MLP neurons of a small language model. Each row is named by its layer, matrix (gate and up: input weights; down: output weights) and neuron, and shows model dimensions 96-159. Each number is 50 + 12 x the weight over its row's rms, rounded and kept within 0 to 99. A neuron's up and down rows have the sign that makes its largest values positive.
After each neuron's rows is what it responds to, as a language model described it from the Wikipedia text at the highest values.

L3.gate1332:48 56 46 71 56 61 65 45 57 50 40 45 45 45 25 39 41 30 28 46 58 81 52 43 55 42 48 42 45 69 28 43 29 57 47 55 45 40 33 42 48 73 38 55 60 45 65 37 66 35 55 66 59 61 57 37 47 58 44 67 51 45 47 52
L3.up1332:63 43 48 34 48 51 38 68 47 62 62 48 53 52 58 45 28 53 35 43 63 50 57 56 28 36 32 82 53 33 50 46 42 41 39 61 50 58 51 33 53 67 52 52 51 29 70 30 56 49 51 62 36 76 53 49 54 41 53 40 52 74 36 47
L3.down1332:47 65 42 33 72 52 55 37 69 43 53 45 49 39 30 59 49 57 43 54 53 23 38 40 51 43 63 47 52 75 51 54 54 26 51 54 57 41 47 25 54 43 36 35 51 49 40 39 46 43 38 57 47 35 34 34 42 40 68 53 52 63 43 52
Responds to: Word pieces of field names opening bulleted infobox lines or table header cells, e.g. GNIS (feature ID), Opened, Goals scored, Start, G; weaker on mid-word pieces in prose.

L3.gate1306:34 43 48 46 54 67 47 62 40 42 41 70 43 39 46 50 42 43 53 81 49 64 63 45 55 64 56 18 44 21 51 48 67 37 65 41 34 52 37 48 53 62 42 29 67 76 35 48 59 18 53 45 38 36 39 20 50 53 65 71 45 72 43 28
L3.up1306:47 42 55 56 32 49 42 49 52 50 59 49 44 53 48 57 61 48 45 59 52 49 68 35 48 69 40 44 68 41 44 65 98 52 43 47 42 47 48 64 53 45 53 52 44 51 50 58 48 42 50 40 29 35 55 44 52 62 32 38 66 64 26 50
L3.down1306:47 69 36 42 34 70 69 39 37 52 56 44 53 36 31 52 46 42 45 63 68 46 44 43 47 65 73 32 55 47 27 39 50 65 38 60 55 39 74 55 53 59 39 47 47 49 44 72 31 53 37 54 50 42 42 60 79 58 26 58 62 73 69 61
Responds to: Short word-initial pieces that may continue into a longer word, like Man(iacs), m(acOS), ome(ga), One, Time in titles; also line breaks after table header rows.

L2.gate581:53 71 57 41 56 46 50 58 56 53 39 60 26 59 48 48 66 45 39 58 53 66 53 60 43 41 35 49 55 43 50 42 55 40 46 26 35 35 42 60 36 51 63 34 52 48 42 66 62 27 42 39 45 54 81 46 62 46 39 55 50 31 46 26
L2.up581:38 39 54 57 63 56 74 52 46 62 42 56 24 70 57 55 45 40 46 59 54 35 47 58 37 44 56 42 69 41 66 55 27 52 51 60 61 73 48 75 64 60 66 60 30 55 39 51 49 59 58 56 55 27 64 47 50 49 41 71 53 20 39 34
L2.down581:44 41 48 76 80 38 61 38 45 49 62 45 36 62 52 53 50 38 45 47 50 21 47 44 55 49 68 55 77 59 69 58 24 48 59 50 53 69 45 60 59 65 45 39 52 55 43 42 53 54 83 37 41 47 48 41 64 57 57 51 66 44 38 38
Responds to: Conjunctions and punctuation right after a long finished list item or clause, mostly the final "and" in lists, sometimes ",", ";", "before", "while".

L3.gate305:66 74 59 43 46 34 46 57 54 40 46 50 49 54 53 74 67 46 46 55 46 64 28 34 53 48 63 54 71 42 55 33 72 42 41 71 47 36 47 48 51 65 49 41 61 51 37 57 53 33 60 83 59 47 49 52 36 45 37 32 50 15 72 50
L3.up305:41 44 60 66 54 77 53 49 42 56 49 50 28 31 47 40 50 38 54 56 74 59 38 42 54 53 36 54 39 30 49 59 38 60 57 49 34 73 60 59 44 43 52 64 63 71 45 39 69 49 54 56 50 54 47 19 67 50 48 47 64 56 45 41
L3.down305:63 43 61 40 29 50 37 53 34 30 40 48 45 49 47 53 50 55 40 64 46 63 49 43 66 34 71 54 66 18 54 61 64 48 70 24 57 43 50 58 36 34 45 57 41 53 42 62 54 54 71 70 47 44 52 50 39 61 47 35 56 32 68 39
Responds to: Fires on the space after a month name or "Month day," just before a year, as in July 14, 2018 and 23 September 1928, often in tables; weakly on digits inside large numbers.

L3.gate1327:61 64 61 52 26 46 54 51 61 44 69 49 57 40 54 42 54 47 56 47 34 75 75 29 57 45 53 67 46 29 49 36 54 35 34 50 43 08 54 65 36 58 31 50 64 68 48 56 52 64 75 69 62 41 46 50 46 45 37 51 63 71 56 70
L3.up1327:58 44 41 41 54 57 49 26 62 65 52 41 40 57 59 34 45 48 48 34 43 39 63 58 60 56 40 59 30 47 45 56 46 45 48 29 50 57 51 63 54 47 27 33 80 47 53 61 39 47 63 54 53 51 43 32 57 43 53 58 45 76 33 49
L3.down1327:41 45 56 42 23 40 62 62 44 46 38 37 40 44 53 50 46 53 42 53 40 39 49 52 64 76 57 52 61 77 39 69 43 48 54 50 65 38 33 31 64 43 41 54 27 65 65 33 68 43 79 52 75 48 27 48 55 51 55 44 50 45 45 40
Responds to: Opening letter pieces of words split into fragments, mostly right after wiki heading marks (===F, ==E for Etymology) or after an "in" prefix (inf-ected, inf-late), also table-cell digits.

L2.gate426:48 53 35 70 46 58 20 56 70 70 41 47 06 44 42 70 49 36 55 55 62 71 49 53 51 71 35 43 53 56 46 54 52 48 36 56 53 47 45 71 26 36 40 57 66 39 66 56 42 41 53 57 50 63 47 31 62 22 64 51 47 46 41 56
L2.up426:70 33 40 63 50 53 49 70 45 44 55 49 68 49 40 33 16 50 54 61 48 64 69 43 64 48 83 53 50 37 34 59 50 37 48 52 65 47 76 46 35 64 67 58 43 54 68 73 49 40 38 43 54 57 32 30 45 57 44 64 56 50 41 53
L2.down426:46 49 65 51 44 29 42 54 53 44 30 59 55 51 37 68 47 55 50 69 50 45 43 61 44 42 39 53 39 56 58 47 56 64 31 55 46 53 19 43 57 54 54 56 49 59 54 66 45 47 47 59 69 61 54 46 71 31 30 42 52 34 44 36
Responds to: Second word piece of a word split after a prefix like con-/de- (con|cede, de|clare, de|com|pose), and year digits after a dash.

L4.gate1286:62 64 94 50 40 55 45 53 42 44 48 63 38 62 46 45 67 71 63 64 55 67 54 53 66 62 57 48 49 30 39 49 52 49 40 58 45 34 43 35 19 41 24 53 60 37 37 54 75 56 69 70 52 45 62 63 28 30 48 32 48 50 44 39
L4.up1286:55 46 58 58 33 49 58 77 44 45 60 59 61 34 32 46 76 20 70 42 41 59 44 42 36 64 54 69 29 64 52 46 58 62 55 51 41 49 48 29 43 67 59 64 42 56 42 45 59 45 81 65 72 54 56 55 64 45 48 42 48 52 49 67
L4.down1286:62 39 59 48 47 30 51 58 46 52 53 50 73 56 55 55 48 67 56 60 40 59 47 25 63 50 37 40 70 57 50 53 34 66 35 54 20 39 47 34 53 39 47 55 36 53 50 61 66 70 86 48 45 36 43 39 77 43 46 38 52 48 55 63
Responds to: The space token before a year number, after a month, a day-and-comma, or "in", as in "May 3, 1911" and "In 2006".

L4.gate103:37 45 40 47 49 42 53 55 51 40 41 55 35 44 49 39 52 33 70 45 56 68 82 58 45 63 52 50 55 52 52 61 63 40 37 27 50 40 42 41 42 44 49 37 85 68 61 57 68 47 52 62 57 58 29 61 63 47 38 70 66 59 69 40
L4.up103:63 29 37 58 61 53 33 66 44 51 55 70 55 52 62 57 60 40 31 71 38 41 61 66 35 74 22 48 54 45 48 62 43 55 24 49 61 50 62 49 45 64 57 64 48 59 49 35 38 56 52 51 48 34 29 60 62 31 58 53 49 75 65 28
L4.down103:80 38 72 77 48 58 38 51 46 62 45 46 55 43 39 55 43 57 58 65 37 43 56 57 52 50 47 36 36 54 41 55 51 49 36 23 72 44 66 44 65 36 38 54 34 50 27 38 51 40 39 62 72 44 71 51 64 40 51 40 90 47 48 64
Responds to: Line breaks and pipes at the end of table header rows, e.g. "| Chart | Peak position |", or after a colon introducing a quote, formula or list.

L4.gate328:52 56 49 48 35 51 63 48 71 29 56 51 74 36 42 40 54 60 52 59 53 50 43 70 46 54 57 32 56 38 33 34 51 42 58 56 57 40 49 46 60 64 50 37 50 40 33 68 44 62 60 41 61 72 48 34 32 29 34 34 35 65 34 57
L4.up328:47 36 41 44 51 56 55 69 78 63 58 58 70 39 70 45 59 41 46 61 40 51 53 71 58 21 52 48 25 45 34 48 29 51 39 59 31 43 64 48 30 52 23 54 58 57 55 33 41 37 63 60 50 41 56 46 41 42 51 52 47 37 46 43
L4.down328:46 61 36 38 72 57 49 45 35 56 60 70 56 51 58 72 70 42 54 64 49 40 52 45 72 44 56 56 53 60 42 43 65 75 59 45 66 39 52 42 42 70 30 52 29 36 56 52 49 42 51 47 53 62 43 50 65 48 59 65 69 48 51 31
Responds to: Words in table column headers, section headings and infobox field names, such as G, No., Personal life, Born, plus scattered mid-prose word pieces.

L4.gate1302:45 46 57 36 53 52 50 52 56 34 46 50 45 56 46 46 46 53 47 65 39 56 45 53 66 44 51 56 64 56 52 72 52 31 73 61 43 40 72 44 24 68 48 36 91 60 46 53 61 27 53 50 61 66 35 56 46 46 47 47 56 50 86 42
L4.up1302:44 63 64 58 38 63 44 59 56 42 43 52 58 53 68 56 34 33 58 56 40 53 36 28 29 27 49 42 46 14 66 65 41 46 61 50 40 61 72 43 54 48 50 52 27 46 48 53 50 24 56 65 39 53 44 47 39 56 40 56 42 47 41 37
L4.down1302:44 51 36 31 72 50 49 48 65 60 68 76 64 53 70 56 68 58 51 35 59 44 32 49 51 59 20 59 39 55 47 54 53 47 34 69 49 50 67 40 65 53 56 50 61 49 48 43 69 50 34 34 41 52 64 44 49 50 51 25 69 48 48 62
Responds to: Apostrophe before possessive s, especially in names like Women's, Linnaeus's, Presley's; also inner suffix pieces like -tion, -ian, -tic.

L3.gate1134:62 44 68 48 53 67 75 48 45 52 40 48 34 59 44 74 54 49 46 91 53 27 60 62 41 50 57 68 51 41 40 51 71 40 60 45 41 31 26 49 51 50 32 61 67 51 34 53 72 53 63 65 42 44 49 18 41 36 33 50 46 58 35 52
L3.up1134:40 42 53 52 50 51 56 51 53 49 30 42 45 43 52 54 50 66 49 54 60 38 59 77 46 49 49 48 69 61 68 20 34 71 40 34 41 34 59 65 35 57 45 64 40 36 40 54 43 45 55 51 58 53 40 58 49 61 71 70 71 35 42 55
L3.down1134:26 70 36 36 49 56 39 47 50 50 42 46 57 62 47 50 43 78 36 61 63 47 65 47 48 60 47 49 38 58 50 48 38 56 50 74 73 39 43 62 59 59 56 62 67 76 60 53 62 54 38 50 65 57 39 54 26 39 37 64 57 47 48 32
Responds to: The leading digit of a four-digit year, usually the second year of a range (1911–1926) or after in/from/until; also some mid-word pieces like se, us.

L3.gate232:54 55 32 43 35 40 68 46 68 32 66 44 62 51 37 32 61 41 47 72 50 57 67 58 87 51 44 54 63 41 36 31 45 41 43 53 49 62 59 47 37 53 36 28 59 69 52 59 45 52 49 42 74 68 21 67 51 56 33 59 41 37 39 56
L3.up232:56 56 63 31 43 68 68 53 42 41 28 47 43 49 55 61 50 51 42 43 56 49 31 73 44 78 35 61 64 32 60 27 49 47 32 74 44 53 48 39 68 54 45 53 45 32 43 49 46 56 41 34 64 58 49 45 70 54 71 37 66 46 50 57
L3.down232:57 55 12 35 47 36 68 48 68 47 75 54 48 35 44 52 49 52 48 67 53 61 47 22 68 90 39 46 44 42 29 49 56 30 37 38 53 64 45 56 64 45 49 51 53 51 50 54 38 30 40 69 54 44 48 59 33 49 50 41 34 46 54 57
Responds to: List dashes opening infobox-like field lines (Genre, Country, Revenue); second word pieces of capitalized headings (Ir-ish, V-ice, H-i-atus); quantifiers after "made" (several, some).

L2.gate474:40 59 37 43 38 41 61 64 37 77 41 54 45 28 53 48 46 43 63 45 51 66 57 55 68 60 61 45 66 49 68 55 60 43 22 50 36 23 30 24 56 44 40 43 73 59 27 38 47 55 53 68 56 50 34 24 39 43 56 58 62 45 56 48
L2.up474:54 41 42 69 57 46 62 38 51 66 66 56 30 59 54 28 57 46 44 46 32 65 42 56 55 56 73 52 32 51 16 49 24 45 60 47 72 52 54 40 43 43 62 54 72 83 60 44 41 34 34 43 56 51 24 41 53 40 52 67 61 35 54 64
L2.down474:35 44 55 39 05 56 52 55 43 41 64 54 40 59 42 48 42 52 37 63 49 41 24 50 55 53 36 66 48 61 50 65 39 61 69 55 68 54 51 54 52 51 49 37 51 87 54 47 52 37 59 67 63 42 37 58 55 41 69 49 57 47 22 71
Responds to: The first letter or fragment of a word split off at a paragraph start or right after an opening quote or parenthesis, such as D in Dunn and R in Ruhr.

L3.gate79:42 61 69 49 47 46 46 38 50 53 68 48 33 39 50 51 57 29 56 47 52 64 28 48 46 52 62 28 35 57 27 54 56 42 39 56 33 56 55 42 41 60 51 60 45 44 17 67 50 45 64 50 61 70 60 34 34 59 75 55 45 64 60 48
L3.up79:38 61 56 82 53 55 51 45 49 39 72 47 55 57 56 67 53 31 44 37 61 35 39 37 44 40 54 51 30 65 35 57 44 42 48 46 53 63 53 48 33 37 45 54 39 16 52 61 53 55 24 31 50 48 56 50 59 40 56 36 52 60 57 56
L3.down79:69 58 19 36 09 42 52 65 40 63 42 46 45 52 61 51 49 85 52 25 55 47 56 69 56 46 48 47 59 40 74 64 46 54 58 55 39 52 31 49 66 49 45 40 73 54 69 49 57 68 39 63 52 51 36 43 59 41 33 36 46 46 31 55
Responds to: Mainly the opening parenthesis or first year digit after "Population" in place infoboxes, as in Population (2020); more weakly, predictable mid-word pieces such as s-na-ke, g-land, c-ur-ling.

L3.gate248:35 68 43 68 41 54 41 54 46 24 58 44 36 52 48 49 46 52 34 59 34 44 52 37 59 42 49 47 55 67 53 37 55 56 43 36 49 64 59 47 42 55 70 48 37 50 61 57 49 31 67 40 44 59 51 70 73 40 60 45 36 49 18 41
L3.up248:33 43 47 40 64 59 44 63 40 52 54 50 42 67 65 57 59 47 33 55 53 36 46 55 48 51 56 44 37 54 63 48 29 54 49 66 74 48 45 55 43 66 46 44 38 38 27 50 30 39 38 53 44 57 55 48 40 46 40 64 36 40 36 61
L3.down248:56 38 56 67 34 51 42 40 64 49 69 53 66 49 51 45 53 61 47 54 52 36 38 55 51 78 54 49 52 45 78 47 57 63 50 54 59 15 50 45 41 46 59 51 38 57 21 57 48 48 55 71 37 30 43 43 37 68 32 71 39 45 44 48
Responds to: Fires on "and", commas, and "as well" that join list items or clauses, e.g. "schools, and 1 college", "NASDAQ, and"; sometimes on year digits in parentheses.

L2.gate181:48 36 61 49 50 54 77 45 41 36 47 71 65 43 63 33 53 43 58 54 53 27 51 39 42 57 30 41 62 47 64 63 85 49 51 50 51 41 33 47 53 30 57 50 55 47 55 33 53 51 59 20 28 57 26 50 70 43 61 54 62 70 68 33
L2.up181:50 45 38 38 52 60 49 44 42 51 46 40 47 57 39 47 49 40 40 55 42 51 73 53 40 60 44 51 51 54 76 36 58 61 68 54 46 51 52 49 40 49 68 49 55 30 78 46 51 46 59 36 54 48 53 81 64 66 66 58 71 54 47 21
L2.down181:59 45 41 38 77 39 52 43 47 39 48 33 46 41 59 93 62 67 45 57 42 66 43 51 33 42 37 53 52 66 44 38 54 35 76 53 51 56 44 69 57 55 44 71 55 63 45 60 40 63 28 58 64 62 44 47 42 58 71 42 67 47 55 51
Responds to: Line breaks ending table rows (often header rows before |---|) and infobox "- Key: value" lines, plus pipe separators in table headers like "| No. | Title".

L4.gate641:42 31 63 49 15 53 40 51 69 76 57 77 39 43 46 51 52 51 51 35 49 60 71 42 74 56 55 44 43 55 51 48 56 55 36 58 41 60 53 55 28 52 42 50 68 64 42 57 67 57 54 61 53 53 42 41 45 42 23 60 52 51 41 26
L4.up641:34 36 48 35 39 62 37 58 63 37 36 74 70 44 38 33 58 40 11 48 60 51 64 52 76 46 51 54 56 62 34 37 39 57 55 61 51 47 38 54 62 55 43 43 48 82 38 29 51 62 49 53 63 37 39 58 44 43 70 60 36 67 65 72
L4.down641:49 42 38 41 48 56 49 46 56 64 51 48 86 45 47 55 76 66 37 41 39 53 41 32 63 46 69 52 65 51 28 48 37 59 74 52 57 56 60 41 55 61 42 49 43 52 51 48 32 51 51 59 39 36 47 55 52 51 38 61 68 66 38 69
Responds to: The first piece of a word split into several tokens, right after a space: leading year digits (1 of 1950s, 2 of 2024) and opening syllables (se in sewer, seal, seized).

L2.gate356:79 67 36 50 55 41 48 41 43 42 23 45 55 63 46 62 49 37 28 40 63 35 49 27 58 40 49 38 20 28 36 32 53 38 48 44 51 51 49 42 38 41 52 36 69 55 38 67 57 52 47 83 65 42 27 52 59 48 36 42 55 15 31 41
L2.up356:60 50 45 37 50 50 66 42 36 38 54 54 33 52 54 47 46 74 56 57 65 37 20 57 43 59 60 54 54 49 48 41 64 46 55 57 57 38 46 35 67 57 66 53 82 45 36 58 53 60 41 24 57 60 31 47 64 33 34 68 31 50 45 66
L2.down356:48 38 70 69 31 55 57 41 39 64 48 50 53 54 24 53 50 52 53 53 66 63 55 21 40 59 58 51 57 46 62 48 41 47 54 61 44 70 46 49 52 46 41 62 45 66 49 49 56 52 43 58 48 26 30 43 31 45 52 34 41 43 56 35
Responds to: Short word pieces inside a word split oddly, often right after an "s" (s-c-rubbed, fas-c-inated, N-am-e), plus table-row line breaks and closing parentheses.

L2.gate1210:55 56 43 72 47 62 39 47 58 48 48 46 62 67 39 42 39 50 36 46 76 69 88 55 41 78 62 48 55 43 29 56 78 34 72 29 63 66 43 45 34 46 43 56 99 48 45 71 57 35 67 69 34 45 52 31 50 36 36 42 61 55 55 51
L2.up1210:47 45 41 37 42 70 42 19 47 54 54 53 59 49 50 77 72 54 38 64 52 59 32 38 42 39 50 58 52 46 50 50 55 53 34 61 63 49 48 62 32 26 49 37 43 69 71 50 33 72 48 63 74 57 47 49 49 56 28 34 57 59 63 64
L2.down1210:24 45 49 50 54 48 43 53 58 42 57 64 49 57 66 42 64 65 54 52 55 57 24 60 37 54 52 25 41 57 35 34 37 51 68 56 41 37 47 63 41 46 37 61 23 48 53 47 67 41 74 59 65 76 45 55 53 50 64 32 53 44 38 46
Responds to: Space or first digit opening a number after a month or date in infoboxes, tables and prose (Born: 15 January 1919, July 14); also "education" in "Early life and education" headings.

L3.gate651:66 27 53 75 58 43 55 54 63 56 56 49 55 40 49 50 43 36 52 59 62 40 61 56 54 34 47 23 54 42 39 53 40 44 42 60 70 60 48 47 51 73 47 41 45 49 46 49 47 52 60 43 50 40 54 51 76 55 60 32 44 58 53 28
L3.up651:60 51 59 37 52 60 38 48 66 31 49 43 64 49 37 52 41 42 54 50 55 48 49 69 50 60 81 53 41 25 39 65 33 45 35 58 71 29 57 86 53 37 67 55 44 38 49 67 57 82 31 53 36 11 69 61 59 32 64 45 27 46 77 41
L3.down651:51 57 58 53 62 32 45 55 21 54 50 46 50 51 61 75 66 60 43 41 46 63 24 38 38 58 20 41 59 46 56 61 62 55 43 36 38 57 48 40 64 31 35 57 59 54 52 58 64 48 55 61 61 50 48 47 38 36 40 37 58 53 15 57
Responds to: The token that completes a multi-token name or quoted title: closing quotes, possessive apostrophes, and final name pieces ('Seven', Newport County, Valley Railroad).

L4.gate1059:71 67 50 42 64 58 34 35 54 60 45 47 32 55 36 49 28 59 62 61 41 48 60 63 48 71 59 51 47 22 70 25 37 39 55 55 38 45 26 45 32 43 58 65 49 67 75 62 43 42 76 52 61 40 32 48 32 61 53 35 47 56 60 44
L4.up1059:44 58 40 52 49 52 27 45 78 40 62 31 40 39 71 61 57 58 49 41 39 49 53 50 42 34 57 63 38 53 36 64 76 53 61 47 38 44 65 37 53 34 35 43 62 44 56 70 55 39 42 53 57 58 30 48 44 45 55 48 65 41 57 62
L4.down1059:43 56 56 41 59 44 69 67 22 62 47 61 48 50 41 63 40 31 70 67 75 28 43 57 51 56 58 51 47 44 56 48 39 66 47 59 57 41 49 73 72 41 61 83 28 51 51 46 50 63 64 61 41 55 51 51 45 48 42 48 35 56 42 27
Responds to: Mostly the en dash in season year ranges (2013–14, 2000–01) and a year's leading 1 (1860); also mid-word pieces of place names (Darm-stad-t, Newar-k).

L4.gate571:36 56 55 48 43 38 43 37 39 37 49 64 57 45 53 45 82 34 76 70 39 50 45 41 44 52 51 40 50 30 47 46 45 37 40 59 33 32 36 58 41 49 42 67 59 56 32 55 40 47 68 36 56 59 50 32 53 62 44 63 52 52 53 67
L4.up571:49 39 47 15 45 56 20 62 54 32 41 41 64 57 61 51 52 41 61 37 39 31 61 54 37 45 51 63 22 69 61 57 72 51 51 51 50 72 48 57 43 64 31 38 40 55 31 66 44 65 47 76 48 43 50 53 47 56 53 49 53 44 53 69
L4.down571:31 65 79 57 63 53 52 32 45 54 45 50 70 50 57 57 54 18 43 70 34 55 36 42 40 38 35 27 57 47 26 33 62 52 42 43 28 67 33 45 44 36 46 54 44 52 64 40 67 40 26 53 43 55 52 58 49 58 32 71 25 59 70 76
Responds to: Tokens in boilerplate Wikipedia text where the next item is predictable: film-infobox dashes before "Language", census phrases ("for the city"), spaces before numbers in tables and scores, and word-initial pieces like un, de, Re.

L4.gate408:58 33 58 47 17 07 41 33 50 59 48 46 44 61 51 28 50 45 61 49 61 45 45 55 77 48 55 49 43 53 39 44 35 49 51 50 51 52 56 30 30 57 68 37 71 68 41 42 32 40 66 64 61 58 51 38 73 46 48 46 41 59 55 58
L4.up408:52 42 50 69 50 28 49 39 71 46 51 56 63 31 56 44 57 49 39 61 43 57 54 58 44 54 57 43 54 38 49 29 27 27 44 54 51 49 58 53 52 41 52 51 80 57 29 41 54 69 51 25 52 69 73 40 51 39 21 41 32 45 30 34
L4.down408:52 34 61 85 73 58 30 63 48 46 41 47 46 46 33 45 44 52 54 55 54 46 54 30 57 60 45 40 49 45 48 38 36 53 68 40 39 46 25 44 46 44 56 53 55 49 63 66 49 54 69 37 57 53 42 57 47 36 38 30 47 82 66 35
Responds to: Tokens inside or just after Wikipedia section headings and infobox field labels, e.g. Early life, Production ==, the newline after ==Career==.